config.toml
head_dim = 64
norm = "layernorm"
norm_place = "pre"
bias = "all"
optimizer = "cautious_adamw"
beta2 = 0.95
lr_head = 0.00396
decay_shape = "sqrt"
seq_len = 512
MLP neurons of a small language model. Each row is named by its layer, matrix (up: input weights; down: output weights) and neuron, and shows model dimensions 16-79. Each number is 200 + 30 x the weight over its row's rms, rounded and kept within 0 to 999.
After each neuron's rows, "fires on" lists the tokens most often at its 100 highest values on Wikipedia text that the model never trained on. A number after a token or word is its count.

L11.up278,245,209,108,202,193,199,161,210,182,242,186,212,156,221,223,235,164,197,213,181,197,244,226,195,196,227,196,190,212,222,174,218,211,207,161,226,164,232,192,230,171,263,192,156,205,149,204,183,182,170,263,196,176,230,203,161,143,209,171,187,243,217,168,196
L11.down278,156,257,198,198,200,219,204,182,211,166,228,236,183,186,182,189,241,188,198,181,156,152,139,254,222,209,285,243,248,220,201,214,132,153,189,230,200,233,223,221,203,205,191,244,210,189,223,186,141,212,174,209,185,232,161,252,171,160,196,205,169,218,196,188
fires on: "it" 34, "ab" 13, "y" 12, " G" 6

L8.up158,194,210,195,200,201,131,201,187,209,208,216,241,180,196,193,174,228,174,184,209,216,207,274,179,232,181,220,183,177,192,189,195,224,184,195,207,287,183,209,184,183,209,211,179,228,234,259,166,198,158,225,211,171,191,238,192,196,153,272,213,150,219,196,260
L8.down158,187,224,165,181,174,214,208,166,170,227,155,258,263,167,191,186,181,198,185,248,198,183,192,181,204,186,159,250,226,186,233,226,198,198,257,232,182,204,201,192,213,203,183,247,183,208,187,211,240,188,172,222,225,230,149,184,212,211,159,256,213,162,260,211
fires on: "." 29, "m" 7, "ue" 5, "or" 5, "em" 5, " A" 5

L8.up955,209,198,218,260,201,186,197,195,231,191,222,199,151,164,220,199,243,227,141,224,208,211,264,177,218,206,172,191,221,195,225,214,217,163,226,186,207,175,207,190,195,247,185,243,247,180,208,184,141,182,199,127,153,179,247,241,213,218,216,170,206,243,185,222
L8.down955,203,207,255,170,172,177,183,202,161,247,191,189,241,201,201,186,199,228,217,200,158,213,175,150,218,163,231,203,175,185,226,233,199,190,172,188,142,179,226,179,168,203,174,221,186,197,184,228,188,232,190,211,252,181,146,235,218,198,193,216,169,196,178,207
fires on: "e" 21, "as" 9, "A" 8, "m" 7, "ar" 6

L10.up78,225,178,162,184,173,144,186,167,214,171,212,226,202,206,229,197,211,182,225,200,170,207,170,207,255,169,227,198,154,203,174,221,203,218,161,201,180,211,170,189,183,230,205,203,197,212,158,136,229,219,141,172,230,197,191,232,251,224,241,204,219,233,167,143
L10.down78,227,214,211,177,200,191,190,214,179,241,224,213,202,191,214,217,180,252,122,187,205,196,235,177,229,224,219,224,259,137,203,196,184,188,184,184,197,231,181,202,217,210,218,185,184,252,169,193,138,175,226,218,234,255,226,244,199,179,175,182,203,258,166,253
fires on: " f" 20, "ed" 11, "-" 7, "a" 7, " " 6, "h" 6

L10.up277,234,237,206,227,207,211,166,207,185,217,205,237,216,218,208,195,192,181,188,222,195,155,224,162,150,159,166,230,193,197,184,187,186,188,127,154,206,211,204,259,207,228,185,191,208,233,185,166,228,217,275,226,197,218,166,191,139,204,168,173,154,171,173,215
L10.down277,186,220,206,215,160,170,185,226,200,174,206,218,164,199,179,230,216,232,200,167,167,221,155,196,263,206,236,207,214,213,220,166,199,154,158,170,194,176,193,162,233,212,196,219,225,166,274,165,121,202,200,223,238,203,238,192,230,161,199,184,213,231,186,224
fires on: "y" 23, "it" 22, "ant" 11, "al" 7, "ot" 5

L11.up948,125,214,243,197,157,156,221,225,179,163,198,213,206,237,180,195,177,239,194,202,195,164,177,196,175,253,204,220,210,209,168,208,216,181,220,193,127,187,204,201,141,156,154,156,144,180,215,202,260,238,209,243,184,242,149,205,227,251,247,215,161,169,216,197
L11.down948,249,220,190,228,161,181,134,186,200,232,209,164,190,170,176,138,226,129,204,176,226,181,187,159,219,220,173,231,248,206,222,226,197,177,211,181,253,166,192,222,185,181,173,185,178,219,171,232,204,244,163,230,184,199,251,188,218,183,215,255,202,159,169,184
fires on: " a" 22, "a" 16, " b" 7, "on" 5, "is" 4, "ot" 4

L8.up1729,153,216,181,199,220,138,243,225,153,245,217,214,209,221,241,237,194,202,164,213,231,218,214,222,199,246,156,249,182,179,183,211,215,191,208,169,202,223,182,243,162,193,196,149,197,209,248,197,245,188,169,162,191,198,179,199,166,212,191,209,244,224,218,226
L8.down1729,234,195,184,208,168,203,143,208,257,205,201,215,169,212,170,157,160,151,194,212,257,186,265,176,227,228,195,215,195,165,186,170,217,185,227,213,191,141,253,184,235,217,177,194,226,220,198,204,168,168,269,171,201,163,165,212,249,177,242,130,219,209,221,175
fires on: "C" 14, "le" 13, " A" 12, ";" 12, " High" 10, "ple" 7

L8.up116,192,193,147,163,212,236,214,198,201,217,194,200,218,237,217,178,202,222,175,266,189,207,185,197,208,227,217,245,165,208,198,188,244,177,171,232,195,176,255,221,169,195,178,160,205,138,210,185,217,250,173,246,200,183,187,144,188,270,240,214,179,200,154,195
L8.down116,274,221,231,184,241,153,159,194,198,252,165,199,178,222,247,189,203,147,224,183,192,196,227,191,240,207,229,229,212,243,216,204,180,248,137,139,181,205,147,261,215,255,191,210,227,203,179,212,216,174,258,241,192,189,205,223,257,219,198,205,211,186,204,229
fires on: "it" 18, "ut" 14, " a" 10, "as" 10, "ot" 6

L10.up910,210,173,180,158,189,154,221,183,187,250,214,225,226,161,177,163,217,180,166,178,167,218,187,158,187,192,245,173,206,158,188,188,199,184,173,167,170,200,174,202,192,216,226,167,149,220,175,174,280,217,196,187,185,239,171,210,178,181,183,182,194,219,179,187
L10.down910,194,184,216,169,156,176,152,210,204,234,211,290,175,190,185,194,150,133,218,177,226,140,254,192,249,176,190,219,244,186,225,179,218,198,215,216,218,192,153,160,231,264,202,183,175,106,202,196,185,181,214,208,194,180,245,174,217,168,203,214,228,195,189,229
fires on: " B" 12, " g" 10, " T" 10, "u" 8, " G" 6, " he" 5

L8.up154,241,204,181,190,261,181,225,217,223,219,234,190,216,229,163,204,182,145,185,197,188,194,169,193,116,223,179,220,185,210,191,202,207,189,235,215,236,248,227,179,191,181,192,179,159,226,163,193,197,186,174,154,156,231,210,207,276,210,225,219,225,200,195,219
L8.down154,175,249,167,155,181,157,206,175,162,148,140,177,248,187,199,186,212,248,193,150,200,244,148,191,171,190,197,216,245,214,225,216,162,192,178,180,178,188,207,214,226,241,198,203,194,167,194,209,190,234,192,201,223,188,199,168,255,214,203,212,225,182,180,176
fires on: "-" 16, "g" 9, "on" 9, "am" 9, "ad" 5, "ik" 4

L11.up236,212,201,157,159,178,219,178,245,154,209,234,204,160,153,178,174,134,278,223,210,174,130,191,183,145,216,237,252,207,191,194,210,206,189,185,176,255,243,172,224,155,223,178,136,201,254,248,131,201,197,179,201,193,223,226,230,163,191,200,197,212,225,218,221
L11.down236,172,177,209,173,189,251,182,196,202,211,234,204,256,215,221,168,193,178,242,189,197,182,251,243,187,228,180,199,181,165,228,202,180,201,199,242,228,164,226,184,189,195,221,186,196,147,154,178,235,225,218,208,235,168,226,173,243,242,217,203,223,131,157,168
fires on: " " 21, " in" 10, "–" 7, "-" 6, "S" 6, "1" 4

L10.up743,226,222,202,226,237,135,192,206,154,235,203,217,169,271,234,134,237,173,175,169,198,202,209,156,171,150,264,235,176,158,216,222,238,181,194,182,175,253,235,193,225,196,252,162,224,200,212,192,210,187,179,203,160,191,198,188,173,163,226,207,185,231,178,256
L10.down743,218,195,183,176,191,243,183,148,210,201,207,189,272,232,203,240,216,189,216,203,241,174,221,169,219,191,185,213,269,258,193,228,200,243,246,196,212,208,213,223,200,186,209,195,170,216,226,185,181,220,246,174,227,172,215,132,217,203,195,188,174,227,206,178
fires on: "h" 21, " h" 16, "i" 11, "we" 8, "ne" 6, "E" 5

L10.up1368,150,241,186,188,151,192,150,180,181,234,179,220,187,213,164,163,190,208,197,179,175,238,237,212,234,218,202,185,215,149,190,218,177,176,154,182,217,263,155,188,173,182,179,210,196,204,200,229,211,180,161,206,178,194,227,200,204,209,203,241,156,159,219,135
L10.down1368,228,202,229,213,182,208,125,181,196,240,197,207,244,184,194,187,207,143,175,193,257,219,160,145,245,176,173,235,212,190,252,222,239,264,196,196,218,222,223,210,186,192,226,220,249,225,177,217,284,175,185,174,212,156,213,229,202,199,194,261,217,180,200,176
fires on: " c" 27, " " 25, "′" 8, " s" 7, " l" 5, " km" 5

L11.up1461,246,235,196,187,165,211,238,222,178,219,205,240,184,198,204,161,228,182,218,165,163,223,187,171,177,199,151,230,205,202,237,183,199,213,160,190,194,180,161,193,178,188,230,175,183,203,244,164,226,205,231,178,229,167,198,260,186,154,187,197,224,204,135,205
L11.down1461,200,234,215,193,205,225,171,164,189,193,208,248,208,262,211,251,165,173,226,220,185,225,267,203,225,158,233,213,197,182,212,258,148,245,166,135,177,223,216,180,200,227,224,213,185,161,211,182,198,258,215,208,200,191,202,188,268,204,162,181,196,212,149,148
fires on: " from" 19, " H" 17, " ab" 13, " h" 6, " as" 6, "ia" 6

L8.up692,264,236,253,174,171,239,204,199,227,190,208,206,219,219,209,172,235,239,216,179,167,264,201,196,197,205,239,205,183,188,240,205,206,166,188,218,206,225,245,202,204,228,154,168,218,223,237,226,193,173,220,198,199,190,242,203,215,221,194,177,171,204,173,262
L8.down692,181,188,186,220,171,149,194,235,142,182,227,160,213,168,200,176,220,197,157,196,150,183,167,199,225,188,192,222,216,158,197,195,196,218,256,175,215,137,128,219,191,202,211,196,186,178,183,216,199,177,188,167,197,238,180,139,193,164,195,193,196,226,202,165
fires on: "is" 14, "a" 9, " National" 9, " State" 6, "ic" 6, "as" 6

L10.up52,184,155,210,168,189,200,187,192,189,264,221,218,134,195,220,165,158,145,194,162,161,230,201,142,181,190,211,187,163,201,200,231,201,211,159,252,211,183,191,184,165,184,200,234,166,226,203,136,231,201,187,209,212,203,215,166,211,245,206,176,214,191,210,162
L10.down52,157,184,207,247,172,146,187,221,166,223,162,198,208,210,188,221,198,229,189,169,192,232,191,199,211,169,202,251,198,226,187,201,212,208,167,141,173,209,207,225,213,209,207,192,206,234,252,207,176,230,203,117,227,156,249,210,238,176,185,245,188,251,179,224
fires on: " " 27, " f" 24, " d" 9, " m" 6, " a" 6

L10.up830,181,259,157,152,156,229,193,178,146,193,204,181,181,137,194,183,168,213,219,205,128,236,195,162,229,219,215,222,208,233,233,231,212,181,153,207,208,187,187,215,211,217,158,178,194,185,165,201,210,170,190,163,202,222,152,242,208,204,179,256,194,232,177,203
L10.down830,194,164,207,168,229,284,153,147,282,151,251,221,211,198,220,191,175,217,192,219,232,252,200,242,193,222,134,193,246,196,221,205,189,143,212,254,203,206,203,155,121,197,222,228,191,163,196,200,211,261,183,226,226,225,200,203,229,219,235,224,242,171,192,206
fires on: " s" 26, ":" 15, "ations" 6, " from" 6, "-" 4, "," 4

L8.up1421,191,194,182,187,202,192,177,249,192,226,214,210,215,200,201,156,184,198,194,166,245,195,267,235,250,154,234,201,236,195,218,196,216,164,210,253,185,159,178,195,194,172,176,187,218,225,252,206,184,214,227,224,162,197,193,194,189,144,212,153,179,211,225,197
L8.down1421,177,180,255,171,199,215,221,179,220,200,158,231,214,191,177,188,227,164,248,248,187,220,141,193,172,216,134,197,182,225,190,162,180,244,246,156,203,184,222,200,204,191,256,242,150,236,219,168,204,149,188,171,236,222,206,172,195,174,180,229,200,219,182,205
fires on: " it" 20, "em" 13, "ur" 8, "or" 7, "he" 6

L10.up1206,186,215,266,221,260,228,207,197,178,139,193,223,197,186,221,212,185,191,232,178,159,211,242,230,208,166,184,201,219,192,223,215,218,140,162,164,179,223,182,185,153,140,219,184,227,182,251,232,229,248,159,291,201,201,190,195,181,181,197,170,179,214,250,222
L10.down1206,242,252,183,223,205,159,173,219,211,261,250,172,216,226,171,192,252,205,236,228,219,225,164,171,222,263,96,239,176,195,172,247,220,245,200,164,207,151,200,247,170,215,204,189,123,203,182,171,208,233,189,98,201,185,260,204,210,189,206,197,221,219,181,233
fires on: "a" 14, "ab" 12, "l" 10, "an" 9, "u" 9

L8.up1214,240,302,173,158,220,184,190,237,212,192,154,199,245,212,199,236,169,174,185,210,247,216,227,230,216,193,231,221,155,120,261,201,183,230,147,216,240,216,196,220,168,175,161,178,186,205,217,204,236,199,265,194,205,215,216,197,225,192,208,203,223,212,228,237
L8.down1214,217,258,243,160,237,201,171,166,229,198,221,183,218,198,185,166,210,199,171,161,214,218,188,173,162,168,179,183,226,166,179,204,225,194,218,190,196,256,193,220,208,178,198,118,178,218,224,189,236,175,211,182,174,205,249,206,204,175,139,172,184,242,199,171
fires on: " of" 24, " per" 17, "ic" 12, " on" 11, " in" 10, " by" 6

L8.up1260,199,205,193,154,161,187,161,197,174,230,159,185,240,185,172,211,225,197,158,198,176,236,251,208,185,228,214,219,165,125,205,221,226,198,125,233,211,208,200,188,175,196,196,178,209,188,199,254,244,196,174,169,249,226,220,170,183,204,144,172,132,157,216,234
L8.down1260,183,210,214,255,203,191,154,167,223,168,209,191,199,189,228,180,232,210,205,179,237,217,178,161,216,250,172,213,210,267,163,249,194,227,149,231,205,202,192,223,150,181,200,221,221,202,183,244,168,209,227,219,215,199,132,236,199,162,240,182,201,256,207,190
fires on: "om" 14, " g" 14, " s" 9, " c" 9, " inc" 6, " v" 5

L11.up588,225,173,168,185,159,214,182,248,171,175,187,218,197,258,229,166,212,208,224,194,166,178,196,202,197,200,236,200,193,154,182,212,207,137,188,146,203,232,200,193,195,163,229,152,197,206,244,158,159,236,213,171,204,207,201,239,150,214,172,215,196,192,195,214
L11.down588,166,184,176,192,174,177,138,220,203,165,191,188,216,182,180,186,161,177,174,225,130,188,171,205,165,228,175,190,203,159,204,234,212,177,197,251,201,176,210,187,201,199,215,212,170,227,92,209,211,220,266,226,171,247,206,206,170,188,177,224,170,231,147,216
fires on: " " 29, " h" 11, "-" 7, " \"" 5, " b" 4

L8.up14,181,253,155,232,202,167,176,187,220,215,191,237,231,222,234,159,173,193,236,205,113,190,200,168,220,130,178,215,238,216,157,196,231,182,163,202,183,202,195,226,141,189,198,176,157,200,210,199,216,236,228,189,160,180,201,200,237,201,194,192,175,255,210,164
L8.down14,212,187,248,178,191,213,199,224,192,234,123,225,199,253,204,230,194,137,174,204,166,145,211,236,224,150,203,187,214,232,165,217,159,195,184,239,202,192,182,206,196,214,153,158,157,221,216,185,176,191,165,198,230,201,218,225,233,194,167,243,164,201,197,194
fires on: " and" 55, "," 12, " or" 7

L10.up1207,185,201,206,181,204,243,238,201,210,205,190,174,176,244,233,230,207,179,174,207,174,201,236,184,196,178,233,191,185,154,182,197,212,193,234,212,173,209,192,269,251,180,197,221,221,233,236,210,171,144,193,193,189,242,194,166,153,181,191,192,158,237,242,237
L10.down1207,182,183,205,154,160,161,219,222,202,208,189,198,201,183,222,185,207,227,169,230,206,252,167,227,183,157,156,182,207,190,244,276,196,180,183,168,195,170,264,203,214,225,199,187,183,165,213,143,253,251,177,180,153,159,143,216,214,243,172,195,221,211,199,173
fires on: " p" 16, " l" 12, "==" 9, "e" 8, " L" 5

L8.up1673,227,237,119,126,198,179,176,235,231,208,209,133,155,234,226,198,176,182,196,195,217,218,207,215,231,195,225,202,200,195,177,218,171,233,174,168,156,178,129,142,214,200,149,191,213,161,153,249,204,224,237,194,244,180,226,213,287,213,169,209,138,185,233,189
L8.down1673,213,170,250,187,176,197,156,189,236,202,225,170,198,255,177,209,198,173,201,193,204,207,199,207,159,177,151,182,195,166,113,178,181,212,161,212,228,213,213,201,224,100,215,205,169,259,226,132,232,226,250,145,176,226,208,184,155,240,219,189,241,232,209,271
fires on: "s" 20, " in" 18, " of" 13, " a" 10, "'" 5, " that" 5

L8.up1165,152,276,200,213,209,217,200,164,253,218,181,170,188,205,181,191,226,179,194,179,197,217,224,187,234,162,206,229,223,238,244,250,204,208,177,184,177,225,184,135,207,195,206,172,187,204,150,189,209,183,196,187,161,165,193,196,229,208,192,181,253,179,227,187
L8.down1165,210,226,206,198,140,210,223,225,216,185,216,207,223,209,244,193,166,247,216,266,180,119,194,216,148,199,191,172,214,206,182,151,206,192,208,168,236,216,235,214,144,151,227,195,192,217,233,175,198,191,199,201,180,213,167,179,197,196,229,225,248,177,181,251
fires on: " J" 25, "1" 10, " in" 9, " and" 9, "'" 7

L11.up279,245,232,207,238,185,206,184,151,241,176,201,230,188,152,236,177,179,138,208,235,198,213,172,133,200,182,285,262,227,152,213,179,328,252,160,266,177,241,231,220,167,189,213,152,159,246,203,150,195,175,270,190,148,210,179,192,198,176,145,217,215,207,185,211
L11.down279,199,177,233,221,160,184,244,207,177,205,200,231,216,149,230,190,206,205,210,154,180,190,199,186,223,149,218,200,206,189,194,201,158,226,203,196,244,210,199,188,184,231,222,194,243,198,176,168,189,228,176,181,186,241,220,208,134,193,198,187,208,209,163,180
fires on: "ing" 48, " T" 7, "ab" 4

L11.up1568,200,185,168,206,255,141,233,225,206,239,195,249,228,211,230,197,216,215,156,197,190,223,229,157,179,196,182,210,209,186,235,233,249,147,197,171,202,222,148,243,134,150,224,233,210,202,214,229,215,187,255,178,200,152,209,166,226,187,195,197,208,201,195,206
L11.down1568,193,147,168,209,180,187,173,169,246,187,201,195,243,165,230,220,197,215,181,189,197,194,194,183,187,187,172,269,234,234,179,234,198,224,246,211,247,189,221,214,209,215,197,237,182,207,191,208,174,207,177,191,157,167,177,209,178,188,215,182,180,213,176,189
fires on: "el" 13, "h" 12, "i" 7, "ol" 6, "A" 6, "ap" 6

L8.up1200,222,217,182,210,172,214,209,219,201,213,192,193,195,196,182,147,199,179,192,170,152,200,203,188,192,208,182,230,235,223,184,213,228,238,163,244,150,186,245,207,158,221,173,187,161,250,162,216,234,180,193,243,207,196,245,193,231,171,187,186,173,209,200,150
L8.down1200,194,186,233,188,230,214,179,190,179,163,192,253,154,143,246,262,233,209,196,205,237,213,179,182,220,149,192,187,174,237,167,196,187,185,230,240,202,252,263,233,212,245,190,181,196,170,187,217,179,171,187,188,220,210,210,147,230,188,212,203,198,244,226,169
fires on: " and" 37, "." 9, " or" 7, "qu" 5, "," 5, "n" 4

L10.up846,237,266,194,154,208,194,235,229,192,195,203,238,156,249,222,183,159,176,204,153,197,174,195,183,183,195,209,217,179,198,182,243,218,219,170,199,184,218,186,183,176,164,211,164,162,175,268,177,203,247,221,176,165,260,221,210,237,157,220,170,223,191,169,165
L10.down846,209,164,182,189,186,197,194,197,188,160,182,230,207,146,204,151,159,189,217,160,189,178,160,210,199,200,180,173,159,212,222,268,192,183,208,206,162,194,209,182,199,257,207,191,214,211,187,227,217,217,166,132,237,221,199,175,219,225,202,196,214,182,202,183
fires on: " is" 38, " L" 8, " was" 6, " line" 5, " " 5, "==" 5

L11.up1292,189,256,232,210,185,195,198,211,178,172,178,234,243,204,192,218,169,236,157,220,185,222,191,217,209,217,200,192,174,199,186,202,242,211,212,225,213,251,176,158,218,208,227,181,234,197,274,229,229,239,176,209,193,179,162,201,230,169,173,200,198,201,176,189
L11.down1292,197,182,219,183,153,200,152,238,180,168,226,188,127,195,160,243,211,175,230,177,216,169,216,241,195,155,213,208,170,244,188,252,171,185,207,233,197,150,290,202,242,203,232,185,160,176,179,251,181,155,192,190,202,141,226,204,210,212,243,193,211,210,223,182
fires on: " by" 25, " P" 13, " R" 12, "ew" 5, "P" 5

L11.up613,210,207,191,207,204,150,185,212,180,213,192,182,172,176,174,143,141,195,200,169,179,207,172,186,216,202,167,213,166,194,227,221,203,218,219,181,193,178,173,178,233,191,155,211,137,217,239,188,191,199,218,213,173,234,243,190,193,161,227,163,194,235,154,210
L11.down613,184,186,226,183,205,224,154,194,196,176,206,220,176,196,245,240,215,139,237,193,217,194,154,254,175,209,217,195,161,244,159,185,187,193,256,270,215,154,196,156,175,200,188,213,240,156,209,222,178,187,215,170,230,191,172,174,245,200,224,173,216,210,161,183
fires on: " on" 17, " is" 12, "om" 8, " of" 8, "ur" 7, " was" 7

L10.up170,213,196,219,200,157,239,205,181,207,171,230,183,194,178,227,221,188,146,218,227,214,211,150,177,143,219,175,187,205,185,180,197,220,184,191,169,164,187,211,261,172,225,222,209,182,221,212,175,216,196,240,206,127,208,211,159,149,146,182,191,232,218,189,203
L10.down170,161,200,172,210,158,210,244,242,223,225,238,186,162,225,193,190,126,207,234,214,225,170,202,211,191,193,167,198,232,195,191,198,178,219,172,257,243,184,182,225,157,183,143,175,222,191,174,195,238,231,160,185,213,168,190,184,240,239,229,214,224,152,175,156
fires on: "n" 24, "e" 10, "ab" 5, "it" 5, "v" 5, " Co" 4

L8.up331,233,155,189,193,231,196,194,175,186,222,236,217,210,202,236,218,226,154,173,230,208,229,220,208,234,208,230,210,171,228,249,176,217,199,220,174,205,227,209,158,185,187,194,168,201,179,220,219,181,196,190,204,156,176,210,223,223,204,219,156,196,227,195,231
L8.down331,210,163,196,201,180,155,240,186,188,187,197,221,241,196,249,188,203,227,187,163,155,201,222,174,222,171,196,192,210,165,216,210,214,219,196,179,173,75,195,223,235,168,160,194,159,213,156,255,213,224,182,213,189,221,189,187,186,205,197,175,217,203,170,155
fires on: "ar" 29, "as" 11, "in" 11, ":" 9, "iz" 4, "ic" 4

L8.up1182,221,253,194,166,212,171,211,165,205,245,195,209,205,275,186,185,218,167,206,169,179,198,196,214,220,192,212,200,180,202,172,229,242,221,244,222,149,190,209,213,160,230,186,206,185,190,239,161,225,188,188,148,156,222,186,158,177,144,223,201,224,223,160,190
L8.down1182,203,137,162,152,222,200,218,139,196,221,232,187,216,183,177,219,209,224,195,202,194,185,209,242,200,178,172,180,261,249,190,208,167,200,190,247,227,205,170,232,181,217,255,194,209,271,214,266,218,236,203,215,184,183,202,215,169,197,184,175,277,174,193,171
fires on: "ar" 17, " en" 11, "or" 11, " Har" 8, "ary" 7

L10.up875,193,175,181,165,165,161,206,257,222,281,200,232,244,218,195,138,210,212,226,164,268,238,202,225,206,203,199,205,218,171,162,215,185,197,202,122,204,177,143,223,224,188,234,183,160,173,227,198,195,230,204,150,127,204,213,163,192,180,203,228,194,266,200,201
L10.down875,210,200,173,170,165,197,189,137,194,229,177,212,242,241,199,272,207,176,173,237,168,201,243,217,171,161,211,201,189,196,214,216,170,174,226,202,178,202,189,194,193,271,228,225,184,196,186,183,169,176,241,176,309,149,201,205,156,230,221,220,240,217,248,254
fires on: " G" 31, "G" 12, " he" 8, " B" 8, "-" 6, "ch" 6

L11.up1746,241,189,215,195,189,147,177,176,169,161,292,201,222,116,193,153,195,178,212,180,218,239,204,146,236,225,211,230,187,218,199,199,192,196,150,216,207,175,200,184,184,218,207,198,212,190,197,159,218,224,177,217,187,250,132,219,203,171,151,231,214,175,238,179
L11.down1746,135,226,171,216,189,240,241,211,168,145,210,169,174,216,204,254,165,200,183,254,202,245,201,174,239,123,234,156,231,184,246,149,222,192,203,148,242,210,201,218,187,242,222,190,191,173,192,208,204,166,194,182,222,163,182,236,192,195,239,168,183,224,127,197
fires on: " to" 30, "n" 9, "mar" 6, " t" 5, "er" 5

L11.up866,159,235,154,188,195,203,201,227,151,220,206,247,253,174,210,186,208,204,162,184,222,190,249,182,169,231,208,206,159,202,206,197,238,228,170,210,257,227,143,245,161,195,247,209,162,144,212,235,213,196,212,136,227,191,191,159,276,157,211,182,200,226,237,232
L11.down866,191,164,221,187,198,204,195,230,205,179,236,203,143,194,199,256,194,215,205,186,221,192,239,233,182,155,197,251,200,229,194,200,159,225,225,222,207,108,218,202,195,176,227,242,188,204,215,222,233,200,223,191,173,163,247,207,168,219,189,220,235,202,202,178
fires on: " R" 28, " H" 20, "re" 6

L8.up1245,253,256,193,181,161,244,206,182,200,176,171,222,158,140,232,164,198,136,192,234,175,203,194,200,215,174,241,233,194,195,211,227,209,180,176,181,193,255,197,190,156,217,171,192,227,233,220,193,179,200,156,185,234,147,181,257,165,193,178,223,107,195,221,178
L8.down1245,161,163,189,199,194,153,202,228,231,195,223,187,239,180,219,223,177,181,224,254,176,235,204,191,207,213,155,179,171,192,261,218,269,195,198,243,193,164,246,191,207,189,224,218,177,178,227,197,198,200,153,164,214,266,169,168,131,175,163,153,235,158,251,181
fires on: "-" 27, ":" 16, "ition" 11, "un" 4

L8.up721,207,184,165,180,188,203,212,207,133,233,197,214,172,218,248,168,172,171,211,194,227,178,196,185,218,203,188,199,151,237,209,266,187,291,237,219,211,203,186,168,166,236,238,170,182,154,217,170,183,212,237,198,217,163,193,235,202,207,168,162,218,237,188,177
L8.down721,225,230,208,224,181,176,171,201,169,188,225,154,183,159,233,207,221,220,200,247,207,175,152,176,221,142,144,246,216,133,207,230,219,150,151,213,158,196,189,182,183,179,159,196,206,200,241,191,203,180,179,218,158,229,195,175,232,180,208,258,212,230,164,146
fires on: " of" 23, " the" 14, " to" 12, "-" 9, " |" 5

L8.up218,195,206,254,136,168,225,213,236,211,198,202,224,216,285,207,207,214,198,149,199,183,192,174,197,215,166,222,187,191,190,227,167,222,147,182,220,180,178,203,200,176,174,198,150,204,177,259,161,219,185,212,179,206,207,247,206,181,231,258,147,164,218,196,237
L8.down218,151,185,159,216,219,231,126,176,168,262,217,225,164,165,215,196,199,221,184,169,154,269,162,169,195,214,199,203,161,142,186,266,201,202,159,239,199,225,238,251,251,175,172,170,213,222,202,176,186,132,204,233,209,174,186,188,282,170,214,232,242,169,221,227
fires on: " " 31, "," 18, "-" 7, "." 7, "al" 5, "ic" 4

L10.up1260,219,192,225,186,193,203,204,191,207,189,201,241,189,244,206,199,199,200,156,186,179,215,216,174,199,131,221,192,199,176,221,221,175,213,202,191,244,207,189,210,152,197,161,174,258,208,290,272,192,207,229,193,174,191,207,168,206,232,196,191,148,222,206,217
L10.down1260,170,182,188,242,190,206,195,192,227,211,161,245,148,99,197,216,178,197,180,163,263,261,242,234,186,203,163,186,166,186,180,220,184,171,157,203,193,169,227,185,167,206,182,220,208,248,117,211,186,181,194,222,189,288,232,176,228,193,231,208,236,191,157,179
fires on: " of" 46, " " 5, " between" 5

L8.up99,160,208,233,175,170,233,200,156,168,166,150,195,211,204,192,155,185,168,174,230,171,168,208,233,173,184,235,237,183,179,211,266,217,228,189,201,212,247,204,205,142,231,264,171,108,158,194,230,159,176,234,217,268,156,201,151,224,205,191,178,202,223,244,208
L8.down99,231,193,229,220,233,177,263,242,199,212,218,177,159,166,207,148,209,190,227,227,157,206,226,198,189,168,136,223,212,206,230,160,173,149,176,206,160,166,181,255,155,174,190,225,198,261,240,218,206,184,211,195,176,197,178,203,195,215,221,166,173,209,211,147
fires on: " the" 49, " " 42, " his" 4

L8.up729,229,188,199,140,196,157,162,199,225,164,119,208,205,138,205,208,177,242,202,195,178,177,204,228,228,203,167,276,175,179,210,196,210,243,156,225,229,121,221,252,219,214,130,246,124,165,183,170,200,191,182,181,234,222,187,211,178,214,213,222,189,150,245,215
L8.down729,157,204,205,251,165,273,238,206,236,227,232,170,217,198,213,251,184,196,146,216,195,289,184,188,184,192,212,130,243,183,176,191,171,198,208,221,207,260,212,208,143,192,257,189,176,224,213,191,182,176,220,191,280,198,189,173,184,138,172,180,186,193,195,181
fires on: " to" 25, "er" 10, " part" 9, "-" 7, "on" 6

L10.up799,213,229,194,210,120,169,208,257,239,263,209,181,155,197,157,139,231,189,174,140,190,235,187,162,223,129,180,218,201,166,181,190,217,184,240,174,201,202,172,178,167,211,205,262,205,223,204,146,192,217,163,171,187,226,222,171,169,194,219,228,209,252,150,219
L10.down799,171,234,179,209,178,233,185,185,215,220,246,256,192,220,241,199,89,230,158,197,210,215,212,246,218,222,152,170,157,227,201,201,179,158,199,251,161,192,183,217,265,202,221,126,214,171,234,266,218,197,194,224,175,208,195,193,243,212,208,175,198,169,142,179
fires on: "ar" 19, "ic" 14, "or" 11, "ter" 10